From a checkpoint of a small transformer trained on Wikipedia: untied embeddings.
MLP neurons of a small language model. Each row is named by its layer, matrix (gate and up: input weights) and neuron, and shows model dimensions 0-127. Each number is 128 + 32 x the weight over its row's rms, rounded and kept within 0 to 255. Numbers have three digits each. A neuron's up and down rows have the sign that makes its largest values positive.
A block is one neuron, or neurons of one layer that tend to fire together. Before each block is what it responds to, as a language model described it from the Wikipedia text at the highest values.

Description: Biographical section headings
L6.gate61:103119148064069108153103125119106110133138107187120175104090143097156115139146128140157152149064139095114115169096144124134132175102133118107099144153133143102102186137123115084130134137149140180150121173115141101170126107175099208150179147174149159148140148114122065100143174148159083170188161111114134139172108087184095187102092145117115188145138134164128125097092150127078131132111
L6.up61:150140054121122179167187143152201137081123086103131141101178185142087115099121118083145123074136072110174193149097159098156144116071114086115091115129155138069114100097069171207106142103167085160149091159119067150145076099091099139117121134098138136103160174055131175159176237070092143113121129125143081133166100141134131106093121099157145083164138196179146166120154143116083145156124
L6.gate65:153077172111135087081166141168109180146152156150125156115108130121160138109163107128176096149075117127157103095098040179105093157095121142142149135153144137159151131134085167123149142129128103168217141104143133066182138138129168170138151096160181075101125123151087078064099108119138130131129123140175092160100125146172156119183136108191144102072141123091133153155186092103120156169203
L6.up65:136175148106136092132181191105132112146120127179139087149063045163107131097126187103117127080081120126137136094154167062176154119113126153140136133176106145138157154162129126146154152126126104139207136090096121095138147143183121138178168071201101071103081120116118120162138092076161162094139111108101143120094033086124124089093142087076134184156093158166097180118119132098097164110043
L6.gate182:128100152118159153166195113131094112112153094077143110131099119108105115153125131093169177140123112076095093129171193099137102143173105162090107161067155123207124089119113204159134172150140158183215098135120167128115139132097096188134087178130094114159148200132104087125125122085119182161166112141174077122213116089131107180145117132142150155036147108092133101080114171102151142167111
L6.up182:139184132118118084160101085119104154154109184135136111107116086134186125131074099077156062173089126107175111065099169107103154112135216132108183159105146178139185116154189140105178173119089104171125181129093094106161150185102132132116127104127104068115112102184185122156110124110155135102137185160141141129149148173173118185130112188097141134128096129143080140134134149178080136087145
L6.gate221:147166124142111128114121152161136151096134105117115087075093093154125117161147113123178098171075156154137160162127122118104183141115123094111099177094177146133117165112194136096171119161144086125124168115153080086160120133091129158166164050085121156089128129123080104151215102088148126129132092125152106141166120110145182171119080159142172137151092115073124124142148133085071080173118
L6.up221:119075133163167095170112169146146145102139102126116106102083091111103153110186120133171119097084114116178140133171129101121140158081142096116146086218151138174121138071165137130089143140029157078150147131109126072135094121074139189116090152154167189148110142076083114158130068092089104128152156126191119086099135144080131145093096146087143145117091141127139122123097128127169087183143
L6.gate285:218116180112125138085134164157194147119086118154155119113119133127111035113154075126144183074151160110127114179176099164070143117124058134120139162061168123132100119059102190152220123150102163154150131138072147120130080099099163083156147170144135141154117155093086100080116158096042135130170177135167144138179149136122139153115139141143101140084150113081102105114148124181114123104121
L6.up285:137146099197114117123135121078162116110103118108167161139122095138111144061094109092090160109138078136163110163160106142117145132118159152133147093092201082098079158113141124108120162145126125120128089111125102188123100157108179096087203120164135067146190112087072068119122154120124111135076153112121188171172088142102123145139142122112116129162146171104123096082124102132150091071139
L6.gate291:150164125119102065100137146146117123084137098099147089133160095103181158118111111105184130144083175134097121147148135097095131141090144199098061157104152128189185141099115114076104097113072202146132092114224164173144153117122099154181113165137136149145123116160088164132183174138179086113159093112166082116115170118105143165103136183108106091060115134178070110085090159146119145107122
L6.up291:142145096172152075139151151162158040115149087163108111136131086106071128120129106130125160130155143169095093128160127121088123136146082078132162128131089176141157108130139180128175096126141146182139165144152076198119111119121122109117101192139075093073123091178132104092079121106062135158134157122148117091150108120164083106127128110130124081125167111039155116147175059111160155191102
L6.gate314:158124114116141074083167179114103035104053168100169133184109108139108130129145149131151142122130135182108133179093142136134159131026116173095149125101092118058101142115114026158099176159140097192157124110117136122177165173138120167185096089162161144106090168104120098106090123088101084185117153146069118104133159095167148169098146136145122114178165131108128139137105102069164110108093
L6.up314:065140122182102168107105131051120141070121119124093147163125090093063114124157179069137101086136199123084096162149091129086129087164108131122148165131140148133090146146185111125143146159125185131167136154132149088177099101158140184134107180201112127110169080097163127176160159108165150102117141144117139086174102123195079132088078077137145209105131156169139150124074148105175134133124
L6.gate545:185192134117113110141163047130152076112165148112076146160117107164167188109128113117141139173132095113099126144144217146141185099118129137092049111137162146126142147129129061145143117146132125086133085151155079066152197135153113145169145143074182169154140118089143114154147151138231143159083131099115089170131158103145183100115110102132134109078096082138031102152180138135192076066156
L6.up545:117068143138108111012108127116094101169119137205129152145098120092174127065174125108105075130123090148078130176114178156092133110111111111103188113121169106090142089136124138073099119087150122101141193129105098117132124149149104143117102137118164062133139148074117192151158103187145160158126124100161173133110154121135152215089179105131137110154123146139118077124149079130122134145143

Description: Place-name endings, taxonomic family
L6.gate77:063126182147171121132140083166137161089127106123030083193136134097130123148106142098133108117109138169137083141166110165146101175194134137077153107155104117115096110132141100109154105119161178123102088115183082089165125170138115137141090214173170151085114125159130119079117128137143133094105091091176064123137167161118095214127148137133125096169095133103070174146098136108117179136101
L6.up77:155165120123191156122095132118135084131106097118125115135075149136183146144122099181134106131147134085150085103115108147099105148124090075141113118118129110151133113096133138126130128161076120183100118138115188179128111129207103169134021097055134081160113117099153153146176098055065137076126101141082061110074144149159133139142091149082125134116142151098099119149157170121128140116157
L6.gate308:116102110194134137131144146158165129151081092129134080143148148119141090125072083154158084135117122122160131071137139151160138127110158167141134119146124095122120101092171118188197145120138101169102052131174158149151136179173144094151070093080089074094117099129110070098172098121135114125130068126113156090116144109105126187137222217214147055125139164131144133127105137089105142153175
L6.up308:127098152098090148160159146138160148119126103120134095085120101181153150143150089201089078135131092053178213119174141122103148103143140203144148129144084121133101126109116111103139079088103107125123092142134139150108108176054154062120087073147167163116109110109114103106198172118139116172097122165137116242182177095152152112165148098165130153096140193148138151113106078087172152142115
L6.gate324:132140178162137132140130136191126103124085162187113117175105159192098170070070112155138107160112084135164085136167112113079088152125191089110096116036121165142077160099077102134199085169113114152089105129133136151148094179138141142139118157125122138100125166146166129050149144193137158079125141151123102201143206125142101163170185106131194142111146156089103130101105157120170172137168
L6.up324:106064158166113099117157088120120151107123143086075155154130104188136134080165115131145140126117086125179126182189128100128147109146085058187099159073123154143114179044174042173155171109114121120106111133140128144149105102132152080128133094136125137088183117121159126130217095046177167081151142132176118137140166142136180132082169146107134107127077100128086128153145097109187125129066
L6.gate339:144121142128098093092104121100118156142088152084149116147127161189102141071143151148115100101150150170093087163119130128146080102065156144144122117036112108098084166075130117116092133126162129114109108157098097103173143145117138074158120116115131018146109098125144150145145121114090126136088156127130128084091168131120120119192128139158161099032127071160172125144082144081107155143153
L6.up339:148127126155105112125182151125071135145103114164158113157146177152114132151117120156094154103156134077166125124144100139179113132108152064147161105077102084105086115153151148145144171085142131169091155162087066128145161192077160143093129095149073116090119161109156136109136171160114171128073050127103106104139107102171078151140202130123119124108119131145094193084144168117135094111149
L6.gate389:148129111118150111148120125150112108126077155133083068180136120160097039081091139163137129104114104097139117137114236171127138162101197151130088107116149117084143119103155113131089149154126108157141131149154106179187081187123071074156142124100150170097065159086130115111154118091099127117167115150109093144121174147109123122161103113142126100158110127124110159123126170163102142087151
L6.up389:138123110116107123130139120148143120113107162090162158173138211121166134117090155100104138067084126091131126155119159146116197055113170146157112062148086118100098159099161109205159102106114144106124099117063145140092190131076124166129169166166136118148160168150128178115097105066092132109102116070111124155177169099125147218090088097116093135079138136148175164158117091176141131155125
L6.gate406:143144134136146104146114095126073112111156086188151051157106120132122151105106153115117132126129090069119111117141136122142099118161074165172109131098144155073094124124162165139122130105142113160117137123179133153082104181103117174160105140093112135158121102135113121146129078057133117156059131142112101127162109138092181238164159125130164057148112128153111163108069176123107200129102
L6.up406:140148066162107120189179112090144088104155126110103087157123162113127155117100128162085114137162141150162148099157157093121123102155062132149069107191097120190112112112078080166123128166131084136205147174099114141130123103153173182104138114098081155111158141040126099137123131067126166151109105133079111087110141164145099128150146134163153088132157095178082163104188121122147133115124
L6.gate492:181104147142151133146137110095126110105109131115124083173113140160117075129118154133136071104175091148145115160100118141096096119120100166144137094129113113072168106123158083168150119131117126212098078102151107056172106177159071095141102055103166113062129133151141087111154121129104168084156152096104165109132170163136146125149122146152178086150116113096157131123128167123155145100166
L6.up492:165158116105123135146125122062132172126144102154116135146088098142101142061120148105154120092147113156135122091110129130110105094092128139105131082108132145061130108117078154132105116073125098048107109098132136063091142076123069115135118151106155148159054104093153132129125149205162157038167158090070191105168114160146119132123110064096113172157070160119055134149160141092088111130166
L6.gate597:112112107169109073140177102149114112167132095174095156140174115117177090112128099141129121159108037140167113084098183106130145084164110113076152134134169119139114077121092156131158093122210089111140110098127084135193129187124113124152100123125081182092131219119126123096118084091132143088202108132102144091168094060127142126152104172235132121096147156174160079115134093112133124115127
L6.up597:138144169156108104166155090222145145107138114219145084135139125155205125152121182165087098162075145090126130135154153130135174088141117125113124094133095110205124171076142119109071131132130186134167154128127114160095107134115166112164107089078099171138177125121195141153158150041080165159138152178099127056172145131117147148105126135101114118165083114133178104113193107076139101178098

Description: Word-completing suffix pieces
L3.gate122:124139115169155143132113078152094144087162113112182125120165162180140128106190135150159142208097162026103137099091145135191102123105138045146151169156182094105065094160151071164147141126140120082154100136108118172153130131114134110099112111132147150116153100181082128090138132122089121095124159125144137097171107136151147098147078184158160071053111123142091095100068134183165119137098
L3.up122:092120065143100136182104151146099116116163146135147175109103134171125118139160141135163109190149111059102148111113169102168069124116121130130167119122158067120081144167092138098110161121172089098150131157155111185178084085173132131118136161142106124121150067204119113103097159140095138142117154092120165120183076098149101101138064189153182116119128084158034109127128108155105129161081
L3.gate231:161084128113181107132098180129131120148111158118134166115129131146102129089094106101167051132130133121129067095159140136099104161125174171063096173110150147140166109121116091151126086197183104140169126114162095170207132155106166189138163132084163155138089168083136181131118172063140120143144141137119089116153142103106113104096146142165154064153152117095086105086121169145174067131069
L3.up231:124051117131161135115134125136123123159141133086111193145162128148111180085101146138130074112130132155120091064152102129144091085139163136160129115069142122155124156126166082182133114202160113135153119125109116168191116114092115200108144134168153149180101111113171162129073158060143129128118177119121055104166082143091115168067165097094086116157163133095102144164110122133193067129109
L3.gate249:113126102137145092137101096104152177094102162132131197142108128122131122148085126126106110117140156097070051126075132123133114117164212106095107222141197160092113116139116093133131150166160149157191102140109151160149130099106137135113141169128195155099079095145107138149093136122103175139138140095079112109131174170093075125106085129123137074111115165110085096097141175110106082186093
L3.up249:136096089105149121067117159173070149171067108144089196159123126160159177062140104088127151112117102178181108119117149134154109147138137098118093186134139102143087103144157071075178125163201134155141150113136137099122162064135173122134102141142177111162111149096132188163096091103102148083104122121081121148166125129142102085115113104127076116128104132137125156105135096164160083208103
L3.gate253:138187114099126071092151142127073119100135134148157128186109147114118115166127106089112103193144136121148135142126113100177155123076166157125133111130135144042150183098098092121169115138154103141092116138176095089194139090077156116126106152131146148168086144137077129150150088115110093100145174097092159126117143141157138169088095127102111144103076113109106182125155147079189103103175
L3.up253:166104104124123133118157136180114147058197159105132181120078111078120134158099105140102089157158157110158135155122116153153150168153125114131117188113128082145125105114117114119067155166097117172135123122115111145163118074153106168141096130149090189091149068176052092096100133145117100156174196145094123122087197140144153098109067187147134165130147113096043134113093156089172096121144
L3.gate295:115122139151151087092177162200129087114211208113112168118106174113123183142142133155144100137119110074143137189108165129159116117132136053128140162076119134198128119103098165123175120142115170128157114111103078193111154102114097173159152166098190182177080167058087118128115129137119084157115141033102127176099163132117150095105156096173112116151138087178136105157104124147140105120110
L3.up295:108110087122137118138142157168098124126139160129092160092134087159105120122151109149080072152054128147133106120132127169134160082152100152111163131125119138177106122129096137144103087093150204152093100127079108138106117160112152107126182113193084129049118208090103139114124146093088101182161133126163150122097120179138138136114094164116102072096153079121132091091139148145175124121177
L3.gate437:107111103143172151108149102169157084125118117139112086069140118144154138068133124122103082137117162172160124209106120151157116150143133167087078093079179105074137128167073103172155094148114130128145150122155117194184160102112112144152156153079122164151083168145086179164129170115161166161124120121105166122132131098132111125088121145206161179161112093164164122108110138169108131183056
L3.up437:137103160138132101146100105141162112118139114141137113167054107083161137108117130124085090116171150127215074123136068160161146186064176099109129198095149142075134063132114091183112110152120122125138098130137101135190146170108117129123118153127142134141120146094150135077105149093181110142124117174144112088161150144116063146099143169147108126135132122121110116096093125080116110058109
L3.gate616:135096190099185115093145156154137135134127167098194141137140132099115101112129169110157128163115169104147146133138167114181139153143114117135151123137156107065166164159113047105147126138157129178144149111126031143160081114170088125143085149106100034124105165100076149136101138141131135118128111086130122085163182100163101076123089117164167052087188112090099145085184154125123110093071
L3.up616:158179080100126109099134081086142098124165138095174148148121137134160105130126129154111123113120122087178140089179090128095104078144166109143118137128145044123208162092166098116119077107129147130115124132122192089143098116189107143158086174068148108182078163107156170107131077084090140114127102137096096154172163049077155160132099162115142122169179122114159193154087154098196114131132
L3.gate672:163108176133231132065126125125139173097098183111128160131175188086151124115147133141120153104153122183192111141134119125132124091104051133139154174101104128100164075187146130126145120106144135185113081101155119152157128110120181132126099122098134146138127122133110108151095154127092122180150087171072154144120115135105060191159138178135132090108038168153103159086038156177062129101096
L3.up672:121141080147101135095124139170159140150098201109103053137166157092156139125152127122130145097174067162158091145192166189111111114096077121108126124153155111124100084182140104096112132111205170147101151086098133113140097134109124121127092144192127190097132128158132123160123141100192173173110080073137126083076157182140097124066136140140104138092124124148161155117114137173096153163120

Description: Mid-word "sc" fragments
L3.gate35:114141126108159077132124113161148133119175189135117104086114051167126161094172070104106132127140089122098121054133095114062080123099161147073150133120084115153103113118116124116093101172145182121104127084204131116094170120123093091114162132169194172188127235135116176159129143118240153147120142191088117090142153184105110103162106081081135112157155069080107113091119106042155114093143
L3.up35:127167100135189122149152168117131147096078174135130137095132162172117128100060097070167087135161162106137163082082099146163121126176118147122167166151076105152069084121118152148125104104149159191130138155125087175172157149110152143130139085122172159133080165079122104144112130215169117150089101162110119134074160156138145159150094128145113153150117120132100135139162111176127135091077
L3.gate40:113092098139131140155128101145125128119150158091125091111208174147116147113131145131198186136191147129131116159120118110075095145106110124153137040174099094160123084114080124144128157109064116147140139156135080175194142142164102104117135155133136128155072142102073108105095140125172114131094172129154072159135133094141069175122127120162152050144077088116106108091126154110110135034083
L3.up40:141092101117089118136110096120078161081138155065030113114187152151144131100083146206158165161144192113112119125128158140103028178092085084152129095156099148147129168086139132169176125140058088092108095160162124185144089143091104101141151170087169161111114163113101151138133085164171147100106181092150114105156161173105099127143109118188178180142125110072141125167119085094142107150099
L3.gate78:049133123091181100108123122131087093107131144144173078123123133207108169122110148133115136120156119122092154192111156082129135110080137157089142207106120103136105152142118143138119120171130166150184141144108094074145173196126133161120167149159160168150046162097147138097153097101158091137157106146126140094108126175084108157116161145098114069135177168137092154097084166081105151093110
L3.up78:177074141113107150091138112062137132083189132165201076093180176161088098147126123159113158078150122141129133098132079115172106143113167166141148170119140108081142067116182170158117134128097160119110116140072086170151152143142135090095125133067145102147133153106132192155194058113107094190118142140088129152099139151111173072121137120090120058158172113160148152129140121127118170126147
L3.gate94:054154099158116125168161082136087144158104141170139101108137104149135091096119128138158152100140157127080124086134126128111074176091115140112124168102121139117153083095116105115106169069119114109150130092113161137129138132071154148111115096161117160185080116149140156077131094178179089058073083116067119145112114176120086088176157122034198084158196138107158082074112145123154109142086
L3.up94:090136130057171151143158114191142119136131141106117124040155092072118111132099107118097150119115137155090144119071137157082122131120124140111122143112118078194120160127162141176130171128165104129165101141096132125106120132112127102119090108143093086158063161144104135142124144135184108103154181113108106158141184132116107150179126143113142121081161098130137098117164154097087115122102
L3.gate110:072096119093103175107071111160123100124100116140179183076166163082139156084152106147075099084151127117092088103135134150116131100151126129107036140054100140088164120064117142154151106169128112088142165136163116107144159118123166148123086125120091162118159087100183086125120096113134138101095117059154139095140188122186113126135107151124137073077122088143121091096152202117161137172054
L3.up110:133132139108133143087160183108079141163140121191146100097128121108114151095145140116108126122065162108125094209085108118120122096153145111160152138138076129178104121074078102104127111150127230114099156138123195090142169162168166112090139099120136126191147135099080149099116132153095132180088082113069092137097145070152141136149158066135108112132154180152179120120171126138160152082148
L3.gate385:130164158086072120059128108150079142178187139183210175153150122202113086122087135138134088100176068122104160198098146114130142104120095202154063176102123144158164153135076155053136054172145112091123112112097155145115119089113162110155156142076120124155137164100157140163129149120091119140058157085130100093160169174136133134166156115095166199070114123140196127113179121080175115117099
L3.up385:078115122208109139164093137138112127137093090166157122173109147072125093143107141140160069141126175152094136156074145164114128171121140099167059174154096198132088129123125105110142102123085115160122161114151073151145119144117091075120062070140198170179140165143158167190148107132153190130121086118152067145055112181130130080119122131099088107113111108090148117112133157147152130115110
L3.gate404:103091114100091111195124133132098113146135122152140152113112126104183104177067113144153131145091140129129077125119105091134165169152104123078139177148131064136115153102061129120148107138102074169120068103178145145152167114134154160126121146153148144158131166096131102139120127132137153094132155107182066079133140130190120141099142156122069104086179134096156151025138096133169141164124
L3.up404:162134182056109128195098139131158134149159117141172146158093093127215093145127114097092164126112132120149126110147134081129145103176100088113202152162058103131113170156085171160086138147108121153118111100132163126095147155115174130141157145140122099124123151070185093122129095161193116073119122091095056089092082139177155091126154089136125131114130139104130165101149121097123150133080
L3.gate584:118137088132099145157145141149110109098123126159161144106157105145124149151096115150145115160133197160146169178085137127127138180159080166115136090123131147136169125108128141119146049107121113200131134126183135141131204135187130133122124119121143144097129086062035166142148143163095101130142171097160114157121138155181141061144165151081139146188115107146092090096136127154148134132142
L3.up584:124053172166077140173155122106150135127146142117093172162102147143114135170180168135077120128114148086104132118156102183135154142117114162159100166106049127073158115113138120093087150100124098176143108112130081118159180126077129156131164173147152135124077142111110129182143114146104144092085163147115163086153112123141112199071171105129146139157095168125162206105090119154175112127174

Description: Word-final pieces of country names
L4.gate106:094169125150102120119119055109083097122151127111140092168142165131114113192093145112109122063125110116133132151121166132216149130094097099118118128140170180083152166116144114144162087158209150101126145118172093110121139166090122097121112117178114125087128174123162080175066161102098126158133158088142143115125164096148128136060108131137145140136151147144128108117175102104176073055195
L4.up106:141186163121127105190171156106157173147137163167131157098111087140177150104162105150168120144129174181173203086116133135114107160123108112100137148103128092107122157122104117127146134110154107154131079131109146113181125100167146058172108088138105116080092136041160111154114044130185182116179161143143050108126152114158098163137116107132093132049102126092217056118131100114104109154124

Description: Mid-word subword fragments
L6.gate28:127154137100155094213083130082119058119095109134094102142212207142119109163143158134152099083118108153090084113133151140091122188072090155138066135115132112151194148085156118157130124055117134118144113114125159182131108167097101128179064116061151097155126189101113099082158133116114136134145140196115126214123119120098132146158108170120152137121132130110099116137180171099112158105120
L6.up28:116104108123146140174080137121047100093145076144121176131146137139143107160174141143124188107128108136124124120154159130156142136138081167142090129107177099115112152151129143125159102112132102087157135148115120139097125071179131162136112160122189094195145155138118130136102140109112138074150101145227112150167113091129077040104120153155127117087093176113195123113083088111108065157089
L6.gate135:050104134121167130204111098126092137137114054165123146154104153127132088147080108170120176199129088135110094124174140094061130150130142072074164149106099196125069099110151208122160178161124129151114122071146180148138122203195170148129104134162147139148145116129103146118110104113153148112196145169144079138099183097161105173105137124140162184160099123105090119071158154099088127110144
L6.up135:195201106116090146183125123140145074083176160155165133165159165062093147191155157127134094123150149150100192152129124129112121141091151083111170167098096127152139079144118120135096135116096099115163140069160129113151175087108078202145129102152100143125128100050163143181139132102106140106149136139204165164158153161135056118176141122143147138157134082123107091097146151104113122116140
L6.gate156:129114077116125072180086103176137138162110124191118106154163147117104140148097113094182155149172157089145091136177154150174100138093164158104082092092110107150140088151139149120143165133114094163143176109126138132168187140167143162144155150162131139096114121064102100112155176096126126176162137107086151160079201102126093105170124116165179187117098094127164118107120114169153082087142
L6.up156:079160114120153106152176094134175160099154077162113110131086135171128181197151154153153095093142123088152181163108101115170155154096181114123095113134161173166105150123199108090080183075116217121148161088189106151094180133074157086142108095129138118116141107132152135163216125090116122141120093163144110118145130141126198103117135100073085055174185121125104104125121126145122102157097
L6.gate179:148178098118160091106119058074068085121158140158168127125166118134032094159155152116117122140115130113112124185149121113123156133172166163129131110162156112089165125136097140154145131085136162162129173157159146091119150163110119183125121130082172089112092144078043135164145096112158093121134067130116176129099181140133087149132084120120115080125174127126149087119046123113168144101169
L6.up179:080129175122105103133157154159082106078144129166148161059130135118141124083125112100134119131103085080163158142095151161145125135141160124148160165166096177108087128110126147105086123122153133115153155113137114062183139089144120123133119150122139140122137138082144143104194119162165122167057155126136101106184102154099092113144092172177151131128184063178108136119172212100115073104126
L6.gate297:159150126101146118132115108082130164161163110110089138064107139081147099133063147158162142149150162193137079078187165095126105133093162160123158128180187193152137103086142154131175105140114111154096106129137126136145138149122146144170116172120133135115125114136124125077184156136119122136191127130213158185097173124126136059217156086092114110115128071106098139092106150140094131141107
L6.up297:074115172132193139181090034168147127107101159130074151099090057146167108063067145108126150095078141126082097115093081155135153127095100171097175146148133142149092112147187101194113094121109127153160124149115080086129144133110138146116127118196169128142156164127102152108111108193090175163146110153128105154119134090161186104112104176091123143115102186089153102075120125126145128097155
L6.gate488:146058141135086072134134129150074137165083120183149127110060128105076118131106108149140146131142122125074123093135134191117156181171140085119171149084121087157114119116073156122148170136181083172153176120143152115179123175122111162141151165117130163099087178107117155097170219151155083123133110195100130182089143169169158132137078093165190137130182161126112176123107098146101135075110
L6.up488:108184132128141088125109148061064079126162122095082131138058141123152142112088131108119115024097158138168144129127104133139136156137148179142124152129128123057183083153101102161121119122133113114112167126171133139127140140070145124131137155096093113071155117122127182120106117086084157107135130151147144148139090109162068092100093135135151164090148207095142113149140129153127214143073
L6.gate506:130150118097134048156085117159087111154163166171111118138146144098143111113117136099187101136129161118115160127125178080238119139087160140106124173163189102135093116127153100079192140176124103142075174153117052078189169145074181134150124143072092126226120105192150108101105095155097163151155121148149133146117126155099156072192163146096166126097100123087167126127159193068113144081149
L6.up506:180152178131122088119134154188165158087214103137191113185101112105152136089180151105105124108141113156104168061156131146078133117144191183139146135167125113150150184083142121074099169090114141165102103113159162117138111111157127165107129103185161110089135097115135131171116134104178141151146135121197050064064153124179130192148116158118156128162094074131040128141088154124115117120097
L6.gate627:126107131132097133118157113113146117074096099197165111094121127128126131109095090089175112170146174150152146147125096100123130172094092181116145100096154156144073134121158092059152171110206086181147115096178094134171130133136094142133154148106199109113102139112077076146141155110139166108114143118116185128132140186150087115174157102146105128120090091128072118154116122104145138117080
L6.up627:094178110125125131153126091101115127107152095161189097123136155111095121074137144097099144131110094108167132152150083110124175111156119133112138098106129072164097087175116134123099122121157133161138099118143106151165083168056114121118158136136146104140110163122140124138082102093119119158085077149086149124065143146133139167177129109088104118126185161130147145122120150134177122125172

Description: Split-word continuation pieces
L4.gate166:168170125162147133160139139155089110140164075174183103093081156083119135135135126093176168089139092137118116179176114164120110170105060130094112168060137064100151047107111173146142157151106138113120099122124123144157115125140148129123088063156105145061112167131048158157164127126174155128125097115139186148131123138094131137217076086143143158073156142123168140145109144106143147058091
L4.up166:103099123049132122144137105106062105149126092150157169100137155096135153111139148090143165127080092123106125141079106126127118130181136092109122135116151108178180162121086151099153046131086153043162190130149125182134121121162150165091118144090128133071109206101122131166095154137099165102150056165126182135076173149142146097128158126122112163135111134070173107128098134110091148171075